{
  "hidden_size": 256,
  "intermediate_size": 1024,
  "norm_eps": 1e-05,
  "positions": "learned",
  "qk_norm": false,
  "init": "orth",
  "init_std_qkv": 0.0162,
  "init_std_o": 0.0,
  "optimizer": "muon_variant",
  "max_grad_norm": 2.0,
  "decay_fraction": 0.747,
  "final_lr_fraction": 0.0,
  "max_seq_len": 256,
  "max_steps": 11055,
  "dataset": "wikipedia_en"
}
MLP neurons of a small language model. Each row is named by its layer, matrix (up: input weights) and neuron, and shows model dimensions 0-255. Each number is 128 + 32 x the weight over its row's rms, rounded and kept within 0 to 255. Numbers have three digits each.
After each neuron's rows, "fires after" lists the tokens most often just before its 100 highest values on Wikipedia text that the model never trained on.

L14.up104:117149134138154123080090123116138075064091101085169118054118131162162108104102149176155089083133124141100116164144157181131071170149111142096090085096161125160170132141185109121148147093154110147061147143151133185129121143111110152136085118133165134130133167210124142131191133185107109130077115076187141132117112105180151115067185111149129113098178135119148133205146060143076077090091090202162120157135097050139127141145193130113089134110137084147133108138146138123142125135118133148139122133154138177140119128152090160145083119106134156173149123104181121091125059086121127174104133129125217122169125082107124142123125114101091092121118055131132176129140119158139111114068104178109092097159141108148133185127129106200141104184184097176112158099151063148157099062123107
fires after: "-", " |", ":"

L3.up431:163112118104146125128166088114107147136160089111108142098051171123190098167153132135127153147117064104109053122124140105163122192158099108122126140115118133098106128136137108154121106192178116144085110143160204124149169065178135087175127105169143115109089138116097138158092169182181059144106164104108141116125157169069101146131140075117096066132180117155091132168095127104157105123105099109142119085124115195097168160150144157138054109145093117108155111115097137088116064122134115211130147119083104110143143138167171137163124118116133122180149148125153152139133094119132106135098126126144218125125122139177160139129105113098103175127132086069199142094131162102178163061161064030127109180109182133164118100089083089126131151160145155139093113202148167157160088124120098
fires after: " ", "19", " (", "-", "–"

L8.up219:132125140140118111119141102144114119117152109135136156130147121130123124144123137180092137156128159135124153169124179128147132089113154106153160108089152162211164178213117151176101138047174148062132085156125188142147140086157118090170109132112053115149114119135158133144167151141110059196117127175082141106122170145138085163064159147152128073145122136086083157135095136167144183074172126084117110135047170124081097129158077084150133133096071117165126090164157111109151118117130147170140146081113117081095112155169065163130131157151088138141187166132162099087096138106102129084139150090091133079155162144167118137116108090147139093124133082134178152165191146112141170101124095154051108201070123061135093131160053159139168109066142111120118100118110141118115075127089091
fires after: ",", " of", " in", "19", "20", " to"

L6.up768:169133142174158138184162077086118138113117104087129148081105149100126117183131105176113157128135143149160098205125184118173116176081114136125145166163083110138101087042102091155100092030108159094060097125083172162110180132197123105169122147104070143125076110162129128138169136114159109122083149189122102134086135150104144087150134145123187140124077145147102107140050131118143114144135156108169124151198195140132142134150184135049130131139121097156123119062121141095073078129177152117083102132142100146134173167087172154160226141125120096135129133103161127075105091133116116174135093122083109147164130137145162127111133123086108114110140118119146122133214143186170114176104112153139174116145116125106138120123109129198135113135121094132181155153110108106104091077080149
fires after: "20", "19"

L6.up1008:079118151125177134139176081116092141134116156099091140161103124069154122157083154065200144146120121107128133092129097072134149143087148117063140112124123073219111131138135166129137148051089183118120154153146150125054131063161122118176082109149072105094136102037156152096169130178105102127151143118124168136097132141185107115152115095134141131145165153111095184121089190135085140134151131124135109088113136091124136115137098130105101136172102099199128076139136187160186100136153125087077098113152156118132179110168163197158173091118088094100130140136197171113117148082090164149124073096183132099111134178170076166112148138169135098128152123144095118118202110145120142169097164153071152156087114108133129162119172129191106127101110102132149152198139142086111093115110169
fires after: "19", "20", ","

L6.up715:123095084123100099066131144107120076135123115139157184142082101139083149143133134148139132123146138100128112135084116126151145153138082224093074177081150162137096171194142156101127094082115168150109166090150163159134152089094165109076039146119141121127144178058137126117138157174134187121099067129101105114067120083169120132126159103150089074117177085131119194128138063124108124138135119110109133132075113150111131126122136122173102138090084079118094081131115131176143143142137168100118191072125148162135139134133153110151189196126138104128212180170136124085176113139140150120110137057233120146098129144149099073138091160102128154111172202175140149099211114106174108133108152154135133131098138127139099110114108146109090162155112148090116104090073137074099099152152124
fires after: " ", ":", "–", ","

L9.up42:149167117121122127161162155144063116118104225159145157147150146165154131154147127123120150110108153123163096122086113145088091118081154119116168127077149165176143149099133151113067143183136103176133174088099110154167082146141109157149132124087084133111128102125143097085120103117116130139067122142131137127100141146152121133058089132094170146080092171129147116114120119098136151185168098160092084069122124154146137140098111137160162147162085114177065116181208123166197116095156180142108101150130148089083088126151085133114143169090157110064148148193136136134126138105099061142186204156179213146126056089152066150109129089099117094136149079167117165122201162146135091105163161133044101089078110068125141131091096170127092164155145137117147087126101117127121147145108108
fires after: " as", " was", " is"

L13.up552:174081127095116108097128169218102210053119117149152179127125168107148114148085125154156113179075122182100119127112092179151151108140102094068150140084141163168119177121087118156114103089095150134080149131137076124138169152162090157145140168144115116162154082040087118107095068149209140116171108126126133121150135115161144131084189140139098146145092100184074145126089114084118143182167104146098107093107123109117106203153157107101099174162121138154134181084122059137096122204140152178126092145097103130110122129146084121094129177091113150151124134198141092131107104147147139176124148135093195137130095179159097064094162139152138133193132143118181124118122138137138141147132077178102096110110165124101107120111153098172136118120114127150061085110084141124067082161131103
fires after: " ", "19", " (", " the", " |"

L5.up403:144137133134168157155152097110124113128106082050160094119136089140125096104143095186119122126147151119140108124204174094107095172113131105152109130119089122141112168121175099117137118184084101132111115092102083135151148059131159132102090088146110097096137152031129163113143135094105162152105103128135119092124130097152129124161165117145142187118101110143118173087118195131141124137184109105119162148119075086094138135139078118112137162086108091108167177096171164193102144145122120144132131074098068076101168125092176153166145157176162130095134084074096071080092082182146126177114072097172130123113104139150055169107154144157154155131156118109089120107111080155118102134108106186130186178160188195150165232135128144150110164158107107131079171106159135106165091134190173
fires after: "\n", "″E", "″W", " Suzuki"

L9.up565:168190158160141101104099091159079135099117102155132178069120127147095112141119133107105127194126095080183146132080155140143045113160196078122180074103143174140148135087125120115123146190079131141096099113081113127179141168121115126166157170122100168119092126112099164109160082109190096100187181151152091081120116189114092098105137172161073089148109153088130111129108111147143090108101106164175143116127114157181110156095186185144106123153157095145064175173179114119129094143110133150062156171105213161092139203117156129091170159127080113083132108162115094115143102095121120104179139119134180129151107111175081109095125099105127106117095133145116077112118166169155144117118124173134106096100209124122123115125113082091172132162091070129152135105157095151079166150147107
fires after: " was", " is", " were", " are", " also"

L3.up91:096120115100124115111122120119114084116188064119068160103144127138097164137130113105162086132092053155130129145077094137145121069124137147083129115118187179150094173174136120122135141129113115063108170156137104124085111126184127061159092125100151086138141156151117108128172085124115134126115139119169143090173114111115086158075119133158104147146138090060123162134129210051151116107078093150204104096078120172149094079179149126116114101211078084134108131138111109064125137174085112095133161159131129123110180142105105141125193098082208084111125133104087127140106153169128191149106071162158129162142107111153170208137119101128155136180115112137119132192125171142101184095149145142127209124166137151104112161184078128101137108173095154126177097153130175171124136143096119
fires after: " ", "20", ".", ",", "19"

L3.up628:187125159136114138145119104100092162073148081092109139119091126136139119114182101147164046154114082148088113100111116126145117086120099147126118101129125169110131101145118142071111205165170146154104158106182222121104110088130082102089138121131157116154153096126159140155090101110140138097154157069082166146193129133081114161119197114179105073145098140097135131156144160141140109090133178077078163097105148137121117133134139097119122093128111165209132100119068119136142129090102077083165124172175095127171135122104166124150126175078162079146163170097124194227173153140169125157106146136081115099170172154111124153153125061176116112100101110120128131180147157081089189119119123108153153108079159142084122105163150129092185198159148158085083116116098087154117077106097108
fires after: "20", "–"

L13.up640:112194123115130117130120088089142117097133157207101129122082073147130128141134105148167132126156134089132152125139092154174125148126134124122166093116095129128186175146188193188151122159132124094114088089202145093098134105219075147102107135092125150102169184095071115075119127128162104143134149146140130086081171112133059090099158085143149131125117146140142148113032139156143126101149176161131108101093174162143125156125117214111114129125095089163142115067141160198144103048142128181117125117127115153089114114087129094148124152153074127096095112166094151116111132123172117109143114080180180138112125086186047161100203125187114083105120141144140098139155114171150148133149112192077113102128139088110150115131133106119148154150167110050102111118158066143139119155093193
fires after: " |", ";", " is", " are", " was"

L5.up346:116139120150140160132068085081197147104115192137117137115086104132189146107154152165135090098135124142171118149113085167108108200173133121128112106132156049143149123149098142189083111127186161061095137128149120126139116181129126120140144157182116166107124115079173150043137103151113085117121058133172126123129105124126150116124115125033132216108134151155127138187101144125143099116159125109124116120128186154141137129107103121139138150107127179134136163143136158092132140108144154100122118120170143122041101132156062140095086124131115080169132123177171110098117054150170185069148151157096198119104175113138128120183105114112110147110081168167143167155164110086098175135099048177073112081156119133130138141201136159145126135165120128171091144110081159123134050079094147
fires after: " |", "|", " the", " University"

L14.up7:135169143078113055172124167125111128164095165131129106142089112098095165134156107023137146142089151068068122151163155148154101103116191165094121132134115102189166138123150161164157085168100114070140084136127121112115123131113139125065128089135138108128101141139115105085154133093136083138094210106164156091136111091143128069161153141126116136134107140104165126143136208186165163116133173140109170039097137158161155120110189155092084119195137112136028152125151140134126153081178151175156108114106117135072089165119144137113111129141137103189113104140163147098140093078162112110166173058151156179135083164148143104101075139156087126168141098099110101111184138119138131152076120184113150090070126106119136129078120083121161134105210118180145090112142106171146143131120133
fires after: " was", " is", " |", " be", " are", " not"

L14.up783:142108087129143105172172154190073107117135118103170165111095116093100127161082171066159150149114169121117089155079182120136163151148169079137112119147175083135075106139114153174143153119143081087092124127102159109154152135044112148136110147090155161136173202124123072101120096157134113123150104094112131091161217100114091088100126150106081142150162175124124085150036172124121180080153128147137097118098162074117075178095122175121099126167127155166139055114142205095137123147110115116132154167069145148162189123103132154081154106145113122144168144176121103147122134100091129085149128139119175095114118129147121120140094129143113121058143082161115092103138107163104166175118107216105133114159118120164180096235138170164130129123108106099099138078140113134164086171128121
fires after: "19", " of", "18", " University", "20", " Puerto"

L13.up528:086113132093123128130132157083165128097123148077204126127127143172167126071110159145099186100143106169087066130187172121179138179110110148166117121123099172157179141102131095089011130192153130125139130174101142166106061149102132110143111150154127151078136120142089099174155141140143069130101124063155067179104182127169156092052153103132190115126116120157134104120102109114116106103124149165109166120086193130086132219103121186125130104161089131115096152083115153152080088141124122090133129115077066120157170163122186118127154161124111118174162139159159130125114135136124121138080136083118154129090139114110113197165117086143165123148095155105088129211161085120082075129075122132121127146165154135101145153206147088176081132154131147127122181124125126110137126093104141
fires after: "-", " in", "born", ")", " of"

L7.up802:150128100133141140061080107168083145099072067108084167152111136106097124124121181103126135174170157143126118174144176119134094118135141122193070129091140156115168100115135121091124191150091140117098060163169151116112117148143101102146121109088198141072077137142130102114149171104051054130131082074144165116095118126049136145051110118153168103123135146082144134144163109090082101142165089171149114181144128112149148157134111133076149098053199140122125110119155111120155209080142150135155181121162110140133125134148122162161140136140190158142122090171115184147129164096071142120141143136087162118149152092111134172105085141140104168135179169107102139133174130169084111067084131129080152100087155179136160121048170104097185130145084163176148121125156135095111115167132153
fires after: "-", " the", "th", ",", " a"

L8.up104:151154121109178173178127170117098106088086117070109109082113073158105134108139142124107170158048107106133161163112124113127066093124088123176177113162127191139160154155075110069082106101134135103124156147080143145126079151118126156067094120137152098136121106090118152084166136154092068099170151112155127088151132149164121107058120110151150100128204183126074126160128145166127082093200083114110160143163134175152111146142153165144066157134213135147105091151180131124158109166135135114103179162114131123137116124082160155102253115111147162107085166134158111116104108175149181127159127167129144171111184119120136152131124131154093112097126128135139040102122159096157161138125134155122112215087122091100117141111100157088120117081145165144051124118126107156135083149097166
fires after: " was", "|", " be", " is"

L13.up465:134110134163117165101094082119113102104137078167118162089105113119152109188165140134139108215110147109145173056128167132091175097111207168129100114111123099193083180149149206122079080142147163153088120127122063136130093078122060143147156135094143142152137095144140162094123143143111129118110166183126113112115096120152126106135120146157060148140093108108148100136184082137176066127103112186176135154194084078113116045180068171109112151124099127137100112133083118110167145157127114146170100153163140111153139125120116131153043120130099165129114074121182107104157172159130127131082157116153109216106121164142101082126135132084143144112188197050103121081155106130145107098148140137133155154153111125122124165078118139116068086163174117126111136111118139132145129101122215
fires after: ".", "–", " ", ":"

L7.up684:176061158126152176127126169153180145099142061151115086113067150144070108150094172161181122144177144101165154126057069176122148099080174106071133155136181064142095127127110151089121183094138217115149162118148075133141106146192093150119122127127155116191141127120140131142138116108130154115117101086099140156088113118131136106155196088184090131120202106109103172165128071116147089185118117140076124105135080119081075098111144141172122099174130127128077105126146123133150099169145148094157090127052141082127092132101065183151091151156117158104149149099118122083092077184190142184137154134163110136193158140134130124149139123163113107204152121144131131127111158114112092096105094124105131118109077154097108111125140162122062089145117116092095107092100120157148143150193155
fires after: " ", "–", " Box", " tax"

L6.up668:160135137175122108128143105132095209112118003096098116104152146127058120173137173202164104124148134122123100139085148132146063145135101144071156132139143140152147111125175160119100152132159190142113098183115168196124154082122114119112105141182102115117099111050106124098112115118069163161076114185165134112164102162076131138082085109139121122155137171112146118165120162113070129134140167103145135134147134159161172109131127124131107136094124174172151142058244167105106132114139126118095123196135136093117141119122185133095192077147099120120120134137144163039114134098131122103165094106175093101132139144092159140098144128112062104125178052136083148129128149135155152137083127108075084132207119171098126118121053159174119155135155158102113130091108128135125134082137117
fires after: "20", "19", " such"